python train.py --vocab_size=5748 --hidden_act="swiglu" --norm_eps=1e-05 --rope_fraction=1.0
MLP neurons of a small language model. Each row is named by its layer, matrix (down: output weights) and neuron, and shows model dimensions 0-191. Each number is 128 + 24 x the weight over its row's rms, rounded and kept within 0 to 255. Numbers have three digits each. A neuron's up and down rows have the sign that makes its largest values positive.
After each neuron's rows, "fires before" lists the tokens most often just after its 100 highest values on Wikipedia text that the model never trained on. A number after a token or word is its count.

L10.down369:152146135094122129105093140135141137149079116089137120138131102121135144102135142110155098120108124117143126149100158123104136095114132153168134135159149083120123120145135137131124114120163169139115159124145142135111140150110129140133128118143147168135147148151122130139134125148132124121149178167127123089096163077113153137126121138248133044119058143108106124143126061117115127080139146134133148125146156129144143116069127131139096107146130123130165107144127153162100117119141149132137179140130128161126144157135104108108139134132071166102115125132145114101119121088132138133
fires before: ":" 52, "s" 6

L8.down349:153139104095131065159114152137099135113084107121138102098150124134129164134116139123111112131136139148115107124178150117081120084127106092141107147109165151142134121102117149135104094114121158098097093126102123154106149135116149104140094089126099145128119119131160147162127135161118121124161098138098185091165134077110139105158144127081140075141184155105063095125124121098113137154095162106133128116133161136141134106135114104150104089139122090144158106118133152102134100082155119130159129129102102106099112118139127129104085155135125104112112107114159070127103112118125134122
fires before: " the" 51, " its" 4, " his" 4, " their" 4

L10.down90:186076106098115110091056103108130125134134145100144110154157102145143113112155157120077090077116108134077096130140111157142117151132118123123165115154127096133120149155134091131111132131129066118130140128118139114123101166172137135154094151147112162136124097176141141110137105108142139140147125138136102150134116139110137152151087146102139144162151142141100136099112132131111152157118108095134121106099086162123101092077166143123104108101124165100128136154138146113121135151130121072136126058146099143109120130114156134101124152119147127127158136109132146191144142145134118095
fires before: " by" 15, "," 13, "." 12, " to" 12, " " 12

L10.down39:154173092094139094139136114111115114160118107121125120139097130135121158122118123147118102102115156124129144075149140172120116135107121127073142143142107157124129201111107122082138144135122146110170126117137152114112124133144117143120148138101148139122128173131101172122116112141074136166104133148144142091114141128109104105125211083112114102075118115135103137126116144118110135137114183101130117114148116101147112105122154130136084110093147120131099126141132110135150158172138137145117108133129101126153101167135096142140128051170132146104091160144170123125119153183095162126
fires before: " a" 43, " the" 8, " an" 6, " well" 5

L10.down260:126090133126124136122160095129174131114128101139135119113131143156127147146133119104126115105113104094122078143116125134124116083143123168176170207146159122097153131132151149156148135173144144119145166163104152123138148176130107135130138136166085113117159115118134103080112131164201089108112128127164124126139141099132102152127121131122107152097145153073126125110146134107082144077101151123132136103094150124112123126165138150166125101151119098119155087092139108129159102105116129096154103147098099091110103127111137087095154119136108137151134134172128099119134112115109133164
fires before: "." 47, "," 18, "^{" 6, ".," 4, " |" 4

L9.down105:079129087152104112135146117106129095121128128116142159092133136088126139096167150090124144177105158113168130119135121139141105107160127156119121134080140090127172101145161120117142116127131109110141170127096156171142145150131177107177099138130103096116122137145093129136119133107103126164124183121127115143135128149126109149167159142088096137141131135127142116110101126158077119111127152143119088126108081129076117112130101122145166169107084141114204154143119103154092096115110123127113119093142093106103122068146122129175171137144118128137157149133132125111102133143125126144
fires before: ":" 94

L9.down51:117108122095137110116096113126133136133131141144117114076125091130146097117126107133065139107131137083039125146112144125134098099151096142133161100099119139110128123153141125129090127166165113118109130160170114155149121097088126092159101135124161126131121115158098171136111148096151161171085113171101125129139113134125135191131117164124112135160086149123123128103102117093179072099126157175129110116134113140143097078121107122116136107117111117118159135088095119106099104094147154105117146158157134142143126125132134113121131130110151127145124160134134129143115174176100137115
fires before: " |" 27, "elling" 7, "er" 6, "els" 4, "ons" 4, " /" 4

L2.down337:106132166138121150099171130157139123137093090124129147110136125110156112149134134116137126103145106114108124101149080162119122109118136144110141143085170116119142139160094154196177121125077105140139151154098121121128096117129135168118118130109117136059133130119123117114164112121126126166129137106143122111102106124162091107112111102088119145122103144105143103122148096123166105144092148133082113174131085167132158095158147107158136168108080134119184104116111101105154114134156098119084070140170104150141091117118113111141144123153142133140139110145134131106141127156138092084
fires before: " |" 57, " m" 5, "A" 4

L7.down135:102097151153122114090160146131153175140093129109102145150126131130146099111136122141134144087098140116094096156082087139115165133131089179138112078153151104106172126137171117107103126134144099142151142118119036118145134119103156142145096140106121161143106158105153138119153156144143137150104126100172099126111147141165206126114111097128156125138155103092107175111113098069149140135130144139066105101145131129142103107105124155168131124156101161133145118145107145121165155131147144127147131146123121150104111146135100121126147139121149123103139122129141142133118101128123158120
fires before: " by" 22, " in" 14, " to" 12, " as" 7, " of" 5, " with" 4

L7.down261:141157094145108137154157137106119131119081160125095150130125142121137134115137196135159132109113127112093163136140125093158124129131158138166112123140137136111072108109139108101119140084102147134128129126194160139107143125159137088117095137118172140142075133136126085120119124145129129134129130159182133082146105183155134101155121160139127173137123148135125126134120133109115142130147154103106146093154106105141131113062117169115129155092152160119133091134138136112132116096177146181117162127149106146113132185068132123122108098101097121119138106149120137169126106132136122088
fires before: " |" 29, ";" 25

L8.down262:151161116103131129128148116157101157104133114163152103164159149151141162160120134103126149120147117143133150085127163132118151133148141106134152121123165094153163147100104116145139140093154107136105082109147109146140124133143114133140130179143137150177147141160144103169100106124086164130131085141136155124102129099142079156089120131086132139136105127102158079145169154121137107145106157084107118133108121117174133116112161170133100126124111120102108115127163132101121112163134161099137130113133097131125172119148167121154133136111169124102186097151123155122140098164058168147
fires before: ":" 42, "|" 10, "|---|---|---|---" 6, "°" 6

L2.down178:075126156177090106131103138136121148162106130109099124147085108119136128121159118135140111153142160163132116116117098103136136112110135136161150149128113110122140138116117127117144166111169154157115150079110126171116099092141107133081137152171120140127163138110165116096117137158114099062132092146091122144086149139145179101114133174115109132111102134156121117094136125146125130135145165151167117104161105161130192080099113147089162114125101126113144133117131127129114143122097115102129135162113152092100169149138164130092143101146161119147155093171150104117118098124130167130
fires before: "." 25, ")" 19, " |" 14, "," 11, ";" 5, "}" 4

L9.down140:135134130132166077134116119165157071094121162149145112124099145167157159112122160131146119128115175135091134162099117141145157143095130157166149113135114109110169104137100109145104134156129166124119127065123121090134129111100107120135072134079139125159159136137123145166137102085113140104128110102156131145135119130152110101084132123161148121137133145122126114142133106123117116147114090134134137156094113160139104102137162113150115129100132080108107140115102063156178122099145137104144092120145123168133141149097178108133147117096099122131182110088129135147133143099111101090
fires before: "ing" 29, "ed" 24, "s" 4

L8.down52:160119101142112120145130147117099120083108134176095157116173124131125098151100124124143139077106129118126082123167113123132079154157126099135106107163104144156133115071130114126100125103149107131151130126151121134085112140129163124140161128114141103136142190176147115113097118143166134165131129108118133120124093109118131110141166149143125134116137126159173113140137129164099123095153094079121146174127139078193151110116131124160131134141140094114099099074108124105133100083132140137109157117143127126114098149133155128081070108124160101109106117118113121155108078154144121134
fires before: " of" 25, " the" 12, "M" 7, " to" 5, " that" 4

L2.down351:115152144113081122116146105096053148108112094176154122131127167123098160133120154107135104131079132126117121119139145100095152125168133149107101101148143119126116129130108116093160101154101142119135092148154144151107183098154116139118112097117144131125159149091170176120127114100142123139135114089143168105132114126120090138124115102066123111172123133142097067136125105135175131108142137137085097133068139139133128170125138109152092133093089101105131130132137073093163164131110126120106094138134122132114122135116150073128120107153123117156118109115128113145136118119125098163
fires before: " the" 31, " a" 9, " his" 7, " |" 7, " World" 4, "fer" 4

L8.down378:148142117120114108182160123161134120131120147092128168101196125179117111153156134136169107145147115118101153132136134135155093130096111110080130107145102166095119130121125157155095109143145124115157110171115128118123146132130133168095118113137106144153129113143173135116118129135091170119155114140171140156107143113101172104153126109168118087142148134147124124145103117163132154121133093113103137124147157129154082092098120156161122094156126087145088152173111139115108110104120125094132129112072182117141144065134118114134129125137155125097106103143113166123154121135088128175
fires before: "," 50, "." 15, ")" 6

L7.down312:119084110149115125148104115089143178125086141139164145140109143144093112090137132104145135130093128125133093096155154115153101136151126117112152054117154157137087147158109110180159154148113122159133182147130130138123110177148136130134122064166119149156156153146141125152152148118169131144130187139190130143125144135117090129114111095145155115104123096098108130107143155123124095133136122081120117120135118118128097185116132102136137093169156112143154125160146132099123128153124170126107102159110138129145134112116088121124141110119151164159139145152106146128120165103152166116
fires before: "\n" 40, "==" 14, "′" 8

L8.down62:149117109158131171101143089139201093104097138152100145129134123102166111142098161085156127121152114100090112118108121143082134105104119153153132099108107139127114155132076106133118072125095118137124097108131181137152176143089098127180102128109110154152129093094114127171153126106120086153141110100146108175117158090138098146123115127068126111135161148135150121118140130129157136118153112157102129128165147131121142173114139146153156112109141131156092126131150094133114159117133131162129115122134151163128165146112129140111133106122138117095165134134114167093111099140131170115
fires before: "ing" 21, "ment" 13, "ments" 11, "ed" 9, "ees" 5, "ation" 4

L2.down322:121133112117101114163113124135144128097142106159080145135123129127128162132138151143120125110129105143092110102136119099098142114124161147096087140110147165134122172143141138111162149102117176187146145108124144119102135095120080110151089079086151136198130136113104128180135162124150093107116120151120117107166145126133137085151179152215162110154116139148108118133125106122124110126164122127104118139128117095106126136121132165139115158103116136121136088110140112135156150105133154102112088127137130122139113082125120091096136121099164091140127172158087127164127142088130143137
fires before: " |" 29, "–" 25, "as" 4

L8.down159:153113137142137085130123159167136113085149134115138145097131129131125140099125109122111154097095160140138126106123130129097112105131062151153152120134124092132099096135096125103108109118096153129142130128128151109113102081165104116146149122158108123103114153122133141138156094162157174126125124112096116108134121117088108088135174124139149154114130104115119135127104150123150111058122125170111109107153140137117136143130123105165129105199133105162119118129098147141132065151159139120105157149136158147113103099119144127083128127122138101123085165151046138132098129155158130063
fires before: "\n" 76